Weights of a small GPT-style language model, trained from scratch on English Wikipedia: 7 heads of 64, 26.3M parameters.
MLP neurons of a small language model. Each row is named by its layer, matrix (down: output weights) and neuron, and shows model dimensions 149-244. Each number is 128 + 24 x the weight over its row's rms, rounded and kept within 0 to 255. Numbers have three digits each. A neuron's up and down rows have the sign that makes its largest values positive.
A block is one neuron, or neurons of one layer that tend to fire together. After each block is what it responds to, as a language model described it from the Wikipedia text at the highest values.

L3.down358:158112070156159119132131131142128099103125159143086130081106121140143115152160110126124108144113140102161139125115137135130156127145102102127101106131155168139093139162135169149113111116136151129123125126152161153060143114125111083113108055133151138167155150169119104138167093183135135131
Law and word-start pieces. Mostly the word law in legal or biographical text (finance laws, signed into law, a lawyer), plus first pieces of longer words such as sp(an), gu(itar), vo(iced), Bra(zil) and nouns like United, state, world.

L2.down13:100137104113131120110148106137111152091126125119135115116102129159146162150157137109124104121102142114134103149137119134125069137106177092158168120134200151123104113136156127139119120125137115140131121153101157145155109110119106142193144111112130102166107112130129127104176093194164126081
L2.down457:115139104147121131122125107142106097130111149170165100117126122156089121170109136131092109094121164137195132117140133109125090172111080105159127149109100117118146140120150111130108137082104159140110139186143088121126111100120166137123126105085109160157163131146107147088125178160083130143
L2.down497:117102130123129132148161095167138120137188116120097110111107125098133155075124130138105103101107199148104098148129094121145173139155141138106141078131147194082099125153120105125102156151125120109144110094092128106100148129100130139103114082140124125115104113089128127157145137122129098099
L2.down571:090124089084155173129147138127133139091098065097112149135125153161109110132089129126146105134095130114137111172144122128140158120109119101151113104142168163144138189135159094117147086089142170146135165148175084128191128157154122106157116152120100122153104106144116110151135119111116092133
L2.down658:120128190096122134139094149114093130127151158195123127143100098155102099133109149122145125121128133106151160138118130133123118162114134085093109096139125141098121075128125147131133117136116136136121147147139131135096142138151076137117096131144119166139134120136148128105120134194106113153
L2.down745:114092162122116145158116146133112146145115116118142092165122118133103129158120147129099150096146147108138113156154126121155113104118099143158166101119130158152158110123137103146150113142127146093072132163128137154094107096142115095128147139163150142095147099139137132139141128195137111126
L2.down752:134141072129123126125163095147111152140139096163130115101085111123126123160163161150129133128121124110186152174120121134144110160087085104117131106133103152142127136127131113185159133112127100115130125171127102106091153098103136092169113126119135098118128154136118177140146130151092118150
L2.down1154:117153133139145117112107115138117096137099097106151118111124150123133135161110132108148113097113107098133149168099147100175110159108117152131144133128125179143073140158140148101141120081149142109107114156166126152175112144135129140112125156118130089139154099147120155150139134175133146124
Part/sp word-stems. Fragments like part, sp, art, often the first piece of a longer word: part(icipating), sp(eaker), sp(an), he(art), also play, change, describe.

L4.down222:135102107130114135087133118107136107140095140107081141152139145104121100098060130164126102118136139074168136133138081127117144090134173108111121145091115142125138110128133105105134137117116132166157119126128121151124101149138096137183083147125132116141104112069140149133093110128150115126
L4.down279:140139124138141142142120137130121112156147108122171134167094122140094126152125124125137133084150161145100125133139143130119101133111136130116116178119123161127147112159118151076135100103133144121143133161166127183125129137147106108109155124137126181099069090159127117162177136149129172133
L4.down393:146144174167087158141110126125048085114112106144135097093127175127098165166113114104100150131122097130137135108111148105154149120168111161144114124096133088122137128156137098137121120146162164116157124129176168082131143111160159160119131123147114080151150129147117156121119162111124129119
L4.down536:126116150126141132118134129104139144142117119145102109141135106099129132170144132126128111134121082172111152109172132130123154158105127157137134133077084128113127136121126142124135129133086136147140133107159122077084147150147135125115122106098139110124102120120113128115106108127155097079
L4.down855:114159151129152152141107059120110099142134159134122100141123142161128129121126112123094096119122125120175122159160103142130169126104152170117127132119137126143133119166119096148136098116112121098132166119128135118092123114170142148151132150166137130123141136109128094121107101097139122120
L4.down857:188128153122151130113137081085145118141094150130099123124117185143124111103154111115083145136134126098169146142117117123114122169160125116172154149108130126131140186121121140105111084147155129077083117111161092145161139104148195114137151150140123192126152104123117140143148120124092132132
L4.down882:135134146130101147173120133121139111109098123099185119137168134158160156113135124104125125137116134131110120153119079146144102111109093069141128106115121129155143127119149107156127105167117142100075100117120137141143137101099141158146143119118135086117206136143150170125133107170126108107
L4.down984:196173086094146137150158085132131113152111148111147168142127155143139155131135147143131134134154119131156140050103115126129099109125124116147135126134139165119079124125115122137143145122144102126168124115095119156149139125136114152129172137128119124103191152113151130139124151128089143167
Start of new block. First token of a new line, paragraph, table row or section heading in Wikipedia articles, like The after a title, ==, | and United.

L3.down174:164125090145124098097119116129098112113128127095139114122123132155162142173169155103120109159137128141145139087100140135156153104145078126148116151088104103131083124161114142120141101167146150149107123119084134119103092148091128133150109110102126099124123087069127103125100113131121172113
Definitional "is" after titles. Mostly the verb "is" or an opening "(" right after the subject's name in Wikipedia lead sentences ("30 Fenchurch Street is", "Gert Aandewiel (born"); also "from" in dates or origins ("from 1977", "retired from").

L4.down17:126114133130139130112102107135108110119090053143134104118112151114153134091154089117144106137139083113132128152103116142143057153111125098128136103151148045137147140127154153088117077090116156125108121116144134104085136130147114124101131103152152075127126145055118102087105122157146137163
L4.down86:105130151126065085178096143120144104170106114118153151143127138149131126156132114136102088160178132110131127102122175140140138146093089147120119119165138149145138143107105131121126103126130126136116147097158124101117137182095125153167144118119137113144120115146125129122155151128145104107
L4.down170:148161124140168128136161129129113175132126106114103154158108078136132181110089136095135100153134099160175141095108131135115126108158171158113118114120107111161138121137128145135083126088144108097129110107098113124105133147187087113087131141103131154132149169138110130104082136145125112122
L4.down702:152146119087169142136114120141117125123171105091131136157100111131149132096127154122118100144165075126133093133128173122121076086136189143116123106134104163133129095128101182140158134092145142136118120117134116149149109179188096104148184120134112123109122125139143108108120128099128154125
L4.down751:079127174086165106112136152138108130124122104133103082156175117145159156120140154157134178136112106095090153142124105092103118089134128143128100136139117126142123152149139110085136147186092114114141079114099154150128120140118128103118118130085148108136112105104140117105120136115080118115
L4.down854:134137138155135131143140143097156127131133073122118181155139135123105124083127122132120112144132130139202120093157074112142107127152105160120135113140157044119120131130119144121136091127117115074168126142121183151087126146134153161118139134100116124136103116127112150157137105144064090173
L4.down878:114117154113118123170107071131142099143208110131163122135121122138115112130133145134122141159139132100124112136144131084127124118103101135105135140140147142125158120140137129150154129131085160101115162128114150123076139119137109140103135144166104142089112151139128115110115112169109112082
L4.down1136:125129190133147123155143124097135165121112109122124120142169115128125104123137127137126157161117118128172132109119111118110090103135155166141119116121100087120114097155136139134137106091052083112152110135111112137132130122167113139125129120121138141147181136145124168159111186047171150101
Word-initial fragment pieces. First sub-word piece of a split word, especially a capital H (Hilal, Height, Highway), plus pieces like vol, comp, and letters in country codes (HUN, VAN).

L2.down288:135104119163110132123142096109113133132115075142135152116121145129109126132167153116097145121123131146129120148122146117123135169106149079103127130193152085139085113097091150160124152107083125062108113108130149138127106149097154080134104093150124152117112137148115123113158107100081113162
L2.down329:165097104166125095112147138129136144098118119143111141129133120132118139141147115119131112145128117049086114097126109087128157112135114132126145128111122124197165132094141116124091087113111116111183098087136119178116112133148139143140135100117128123124160163102126111140152122059133146075
L2.down753:142108054129093141120175130110126102101099139102129093128115135112152091101139131147112141129161142129133120125155175145143075133128141129148144134128158129102107123121130100160180142167144146136131106139122148089114171174140139129104090086167140140090125134109158174135134097163121119107
L2.down842:115115103130122137097150096153134081152121132122127099125117118177128139089180101112130098136156149110127119085142158129169171140100098167159141122128131114117131146118122118153096120093155133146136075119148159112157130117102125107132141145154112138111090102188122132115134105123114149127
L2.down968:116109143138152108155149131105172162107107126081118073172118146125108150102156122151156134127155112126125150146141131144116126148105161171098125136141147111133130144110089113164117088084135113161110086069158127123129109147125143089139108132114098131158139126124141130100128094123113160121
L2.down990:136075140106118158116155097109123093135130175113089121134083129147091119116087110148140112145115119159139111129131146142156125136103180091109121089160137136108166135079148094137084074138119122167084119117140117135173127170125095122129102124134155119118134149095127152160142081097127113124
L2.down1010:131122093100145166146127128110123152139113111088166101137109147107131114103143144108140106110130124103096085127100142101124164114098127122128133144151132174130094134116114127134099158133125140122133089107195099116133077103126070089133127116125132140141149144182080119123120147151149089162
L2.down1021:115148081117097139147141167182145129105135147117139128121142086143103100147111132102097133146122127133106153142125141159137107128149132131146115108129161156102142126121148102141145087106126156135113122164152144139138127154123134130117109156142139069150106125148123155112186096255124103136
Mid-word letter fragments. Short sub-word pieces inside names and words, mostly the letter r (La-r-s, manage-r, Piot-r) and also av, mm, b, tor, plus occasional nouns such as vote and game.

L3.down423:155150110128147090161100145098133120115119108104096115137132090125160143121153078130109100112125090150141117150106165108106099137115129158114151125135083077110111084193108134143139108100152158130139146112127144146145143123096119142101117141126130113111162134125122139106129068142138120117
Mid-abbreviation letters in sports tables. Inner pieces of uppercase country codes and names in sports results lists (P-O-R, K-O-R, GE-R), plus occasional mid-word fragments and "due to".

L3.down887:135101169098136124141104120103200112130145177141115149166127151116170155101144136144109134140111150142135123125122123106103118127139109147143145164161106143096143138122171140139084146102100113165113098157113129140089142095125107102117118144115159137182135129186066185134126119135129081139
Mid-word digraphs; clause connectives. Word-internal sh/gh/ough pieces in names and verbs (Tere-sh-chenko, McLau-gh-lin, s-ough-t), plus clause words like used, time, while, however.

L2.down153:115111105096152119134108123161155114151155070117136134124140139110119119121156117131157103109099160107121091106135161129108125167129091119118099115099123126129165163109142093132121108102120123117108151144152148183119129167127166098103121078112112100129134089142120142143122130216121137153
L2.down154:111112131114119126133079138118119126156153138068105155106147133099101123130163151134159101089104107114167131131118142138134136135159137135128096087132080140160094146161154082113141141088126115100124086156124105161098126132121169083100117094110110097151062127147110116104123124129093115141
L2.down266:119109098089127103118111117116087136138076094110134104093180138132126131136106153153180073107130118080168130151133096146163154158154107098129117119152138160125124147111132111097162142115131108123097130103132145141068120114163134120119127111128137105180097137126135134097108132106109119126
L2.down723:145112176129140064200130140143121119109121151134119148102103137100115117126121162107133124151110128113094171155119131159118067136118107129148075139134164103135088092121145161123177117095122117094115136136099134150151068123139119164123140112138113106123134154182119079158128139161123139105
L2.down815:115108138108157154167092140104149123114112102049149105109136140131131156137145139154140153110129136102140136123121149152153139125115090161136096106082113109130129149122106142171158127133083102142123126129081153135114094101091084132063147132090128102139128131145116113123085128162124072159
L2.down974:139121134091142121106123135135133085115159147168180119143127150110104082104135102140137127100126128152133128144113134175137137137133126145127089100155131130127083145115109149134109105134137142124168119183157149164123115138096094159137145146127148145155078136095090082125136098170087126142
L2.down1041:163113147087084125138113126113122104157119091151132112089174109115102133080130130153148122127170109122114116150124118111143159120167153096125109155123154138157140095099188105086126153072151121100069156116174113120131125102130134099108145123140122141130101131112104151156130152100104125167
L2.down1073:114162142149126093104168144121157152085148141099148124127126134097154121091159100133143139101110116135119120143123121133170129115110091111148132143084105138153148111133116139118146131119106100090094122193101116134111114107109100120125125126095155139138167161125085103146152149118184138084
"Used" and word-final pieces. Mostly the verb "used" after is/was/which in describing how something is employed ("is used as", "the company used"), plus word-ending fragments like -se, -ized.

L4.down218:108147152168163109153144107106132128151136102100145140159104130106123070100158147109122147162146153127127125124151192129108140106108130103110153117138144110087130142146133110122079142076141104170117154141112154122143137122149150163105127128087150140158151161126153193119171144085146117155
L4.down394:113167147132131129145159106107129169096118069171131162126175089119128114121167115120136144097112159152153131184128106141150143180166163181113159117129133149144135083148147136085162146135079131150187114129135104109104121142149163101114127149124149085131102132104126148151122138086124131102
L4.down489:173112124121140096142143092145158161126118129152142128104086103115099124087130132120127112160122096102133128147143112136117089115151155154123124093138171143127145147101129100102144148144101157080132126127108137123117127084139161163149130102094101106153114140116141127095092079156082157138
L4.down558:130123108140166156107153114145127123104149093126133121141083126136093139157126127156122201131108138141128163154117181133141101146127108168127155131159114134122113104121123148149145116103135119113070163094114114141142131165153128150130134112152124166167129100127129209112139138116110129107
L4.down714:099133148164095130142109132194170133154166139122091082178121139126175098098118126125147170154128137096102155215106114143119098103114169119122128101111131090123107161141124141130137118123122108125135129127138107151138094136131140110113160114157107121112093155105081076137155121116161133108
L4.down785:123125133124118134093114127141126093150151123077119103086177099107137137092119147117151145128146106099158121127126109157123131143111152151108127131106125126118122181131124138103119143108133110172101141124090156150151109151126139119125110130148146111084140134118140084116149141116130153122
L4.down828:149152093114146170175111113149133087139136122128081112125105120133157090103121139127147125147107118124118155088131152136131164124103084119133130069106133078134126128133144184159120093123115148081135137103150134189112118138172131106133100125124134162133107152095141107119113092113138138109
L4.down978:130124178142106111167116144133114129110133103141153122153125157111159107168153118144116145135145136132152141116121119133151053127071115166097125121113126128120090133160124109122120125132087140118104173129091116164132128132095115160142133125152145123118124138138109090093140137159112181100
Infobox and census nouns. Generic nouns in templated Wikipedia infobox, census and table text, chiefly people and years (Key people, 102 years ago), plus Team, death, title.

L3.down808:138140147142131130109118134114120127119112157159162141106180152119113121096138151104148174112120120103140113135138082130120112163141113101111110170114139080119117148154142146153168173115085114128170083117121119126111102097107082148082123110157132146111101129122123130073135109069100157107
Only plus heading markers. Mainly the word only as a limiting adverb or adjective (included only 32, the band's only remaining, lasted only 30,000 km); also == wiki heading markers and States after United.

L4.down301:101151125126132102134122108147115150120155121132118138128144131124130165125118117122102154105131098118112102129124118111079105113100128152142141139129121113136114152123137115143099146134150189111148132100125121109111138155114111148112133105113129080150109198145128120137140117108137164122
L4.down367:106137128140150104180129139070151101131124119126142139150159127122119121121041110101108112153141092116135080125129117115136103153122114101128148128150110160153079128129140140143151176142098145138112196107132125120129124124108138129127090129136094121137190128117136127116109139111103110155
L4.down498:131147135114147137135150106142131121133104161119137140143131148130130123114101123123146152125131167131139122144148145093142108123138151113138136112117154097160129092173134086155110145094143075072117149112121183132140126118149136112159134127158134155128132109104099169134140127090107149156
L4.down768:079167135113124101152121122149125113146118117089122154133138103152124135156107151106136136134131043100114101102126111145165118123107138143138123133144108195131124133107125147127110149126112086124111096118102127137114112121123084088100094125158138144136110150117118139126114136135161089116
L4.down928:119138158108142127155154130145126130124150109149141151096166135128133099132123136125113154144132128109126131133148118140119123110111090146150095107117141113135101172147131137137129164139106138141149158079084151183163138152127115130086087138127108152124084117138117100128128129174089103169
L4.down945:107132115160099146148143114129127077128112135137121163096139156139158086104122135147135076120118147103115090136097144124162163122121138140128124137166114155136140167108122176154162115096126106122115132105068178160096123121129107143194112126086138148139150125121121156112112113133149113145
L4.down979:137178129134125132169142125097099123114120094111145100133191130142146088145111114114142123138140180115173112111161153112127125119126113080137174143121130164134152178097143123098165143113144154131098138128107173106091131131128144092127103137119145141084102124121135068093181104173154150100
L4.down1029:093131104119151110142124120113089115095170110147098160114129109118083147085157156142151086133098158120081112141108105112123138153157106150124131098127100091153150147106126110107168127102142106089112112100099117136157121155121154133123192135100109135150106126064115138135113122102155113109
Restrictive "only" and determiners. Mostly "only" and similar limiting or ordinal words after "the" or a verb (only, first, same, such, each, also), plus scattered mid-word pieces like Webs-ite.

L4.down151:139115113151131143096132126136184138148132149139127090127121127135145167151090137134128154125095149126134118144080100106116164121101095145129143139124066135120116126107140104162188163113136140174137114123140134088119110107080147109156179142096137130121162151140082089092140129143097095128
L4.down288:131056116136156168120128132090100147148123124142099095111114095115130085159134083128139112118135127108176125140125123116112138117138088156137131149094118118148129116110120105154101129115125112156142115129137134138102051133107094120163095133108137132112172177141131126114110127145166137116
L4.down494:111116139151122119098165118125131101131137148104135125135103141113133081184080098138116121193099118132125115126106117121114111105101118134123165134099137102126132158147083110159165170138155129120140135077127113122116111100114105117160115122157125124127166123112114093107123143136163117171
L4.down564:119110114104160152145118126137098144155109167150133116178133113127128101149106107156139143080122203158179091090157111131128138119113151154135143113125121089129150132100102132110152120178124131112139148140095151109151106153120109104121140121113126107127091102107103122147092153157135108145
L4.down849:144131148151144141114144145127111136126110132098133124110114142125131145154162101108140092162162097121156152088141156136115117106092156143099136128129113143149116131096117107112165088157131113108199110122172166141116121093147159110139122130134142118119100147112110113129104114147146126144
L4.down908:100099129160121138111122108088125124131136119137138091096116132112095139127150097116101059135134158129168112113124119150165108150130112149117126166166131128166126135102156171105091128165091124124102165093056114139148081109118095144086151161163134109158093119115149159112157087131103145118
L4.down1035:103108160132183136075142135149102107129125109123126122107122139119122127125146107136108172104156162157131142114132152144114135118125122114142087136117127150155132139116142140122123086147090137138130139149109094115141109104135078134109165111138121091139177148129133127145096108125126173130
L4.down1200:152167143116139113114138113109115142130084140112143150129103135147149138186100115172131154142128139088126149147152132116119163123101133185092104155114131148120118134141099067170141080150137164075120111113109163129121119095127112126137131131132117171109095107095117094100157127121114100158
Word-initial word fragments. Opening pieces of words split into several tokens, often starting infobox fields or names, such as Sp(ring), Comp(leted), Trans(literation); also "also known".

L2.down28:170132131123078113093135080116151131149134103153106107083112107153109132098166166145142110113144123090122157108150107118180177159128148139135158135139143131130126128121110167137118135066122112151130158119138102139101100096124130105129075180059128101142129105152143147120088133151132147136
L2.down66:199132159095129125132087121126123156155140132163091104127143126133127113111148153162137115092130144146160130055153116159143126149119121122090128103145117145168157115120128129125118147122085119126108149110115102173139145151136123178095109149093131129135127112106161119099098158117122108075
L2.down531:168087112122141118134099116121141124114108188176111084133128164145147169106093113088175154138118151162057134146145130177149087144097078118117102126136152142112130131103151161115114095102144123155084135140154169135124125121104148096117175131128120138144176139174148127108108131109120084078
L2.down633:123139134128111159161112103128123204147134136131121024153114124135115171123124125128131119121131176120141122110137107112141081095127140111089143119108153129147163103116115171102116077148159091113124146123133110129107095130164130094135088133125138119089133126166102129135135126102159110147
L2.down702:174094043107138089088151127136122108117124144161140090095078133147115114108109136110151152138131128149106135076131090171136150122097116150124119154137125118202113147108146141092142080112135095140135149123092111150146113169141124128149185116106111131153142131133138155122147116148133123122
L2.down966:162135127133177133130156112117139147155114118106115118148082128157131094111177127148134129114132127080109091144160079079162169111138138106143109100109146128104134137130147145111107112124127088137121123137163119139143119092145120148113138126103115119167102117147131078183126144153124136119
L2.down1119:146164137146126083095120140137138125101112142139127126066152103137110110140095175158152137119102117127148132141137123146167170130102119144128145125104176120143149105118164123107133133129103113149116151119121108133115146099130086128125114141109134121137103160108188100109103184112130133108
L2.down1181:114110196107147168142122116135135158158131123165098082131112087122087078137155116125158112100121122129120135092119094106141154130105123090102116129135122132101107079152127130110109136100150085153115111141124115132099097090119098114145163133112162114117129127132123121159100123171140104153
Wiki section heading markers. Closing (sometimes opening) == or === of Wikipedia section headings like "== Early life ==", plus weaker hits on "located" in "is located in".

L2.down32:142102161109134139067125125090094096102116113138087150173127129141089109127116148156141045141153134120131171127126088148130153134123146092121153122135147112122131135121132112142092100088131098069146107112144145139107169122173134122121131109124140100102140173113146149161139154102082152136
L2.down82:151127163120129100143114149106139114139109187137163105126098142079113120128100118114156129156120131122130133132142137155140150093133104115131112112129109116127122195070112094143140118135120133143107143128137186125114154104109100136123136118169131144113101100071142120120108099058152159158
L2.down594:127112170133159114142147148060149126147120136068174161173160119131142138149095089146136098134153096086134140146102121138114111120119155097140118139133153125127150118113141146163097179115100141087126143114100148143115140096152062125117122135167115112140141126151117094100116162192167135143
L2.down834:118103146111115133114107140128103128103124133176095114101153152074109141119129136165149149108123139128153157097162139158117160142157147125119128141133134083110120172158156127138093112149143131107111128124108153118135140143139119099155131131145174107107137143062141116160130173059126116130
L2.down973:215166115158113201113144104112143138127091149138176143133065098139166111121150139173143157125149112148087122070155155131131113114097100126118148139154110102122152147181117147145076161115152115142125130171168051137126091158148109144130161145125115122107173158114116161144119142132150157136
L2.down1079:160178158086111120075101129167124079107093196155114138102141150099144087115119174127119079127174134112135126135114120164134161168146148137161142093148141160123076105150110146137147110121094106103084104147150121124104110120124064172118112086107128114126175162101169159127164106135113168149
L2.down1103:109129155110117174143130124068118086123112135106171136135136152153118106132117156111142113150126071119154163103127108155097108162148151105114151126157176128113120110126129108137063085139128135111123138108128118149101136118151062108168122132132139132136155145099143147148152090147106152166
L2.down1194:122145105104104135145106133172171111114150133164121145140141127131100092128121180119095123130156095100094116130150145116127097157091179112129141107134114116145141123143108152116139166130091169108124113132155137139103185125143141088155080166094110142138138101106145121136154127172108106105
Word-initial h fragment. Fires on a lone h or H token starting a split word or name, such as h|ousing, h|ills, H|ampshire, H|BO, plus some other opening fragments like Sh, mo, equ.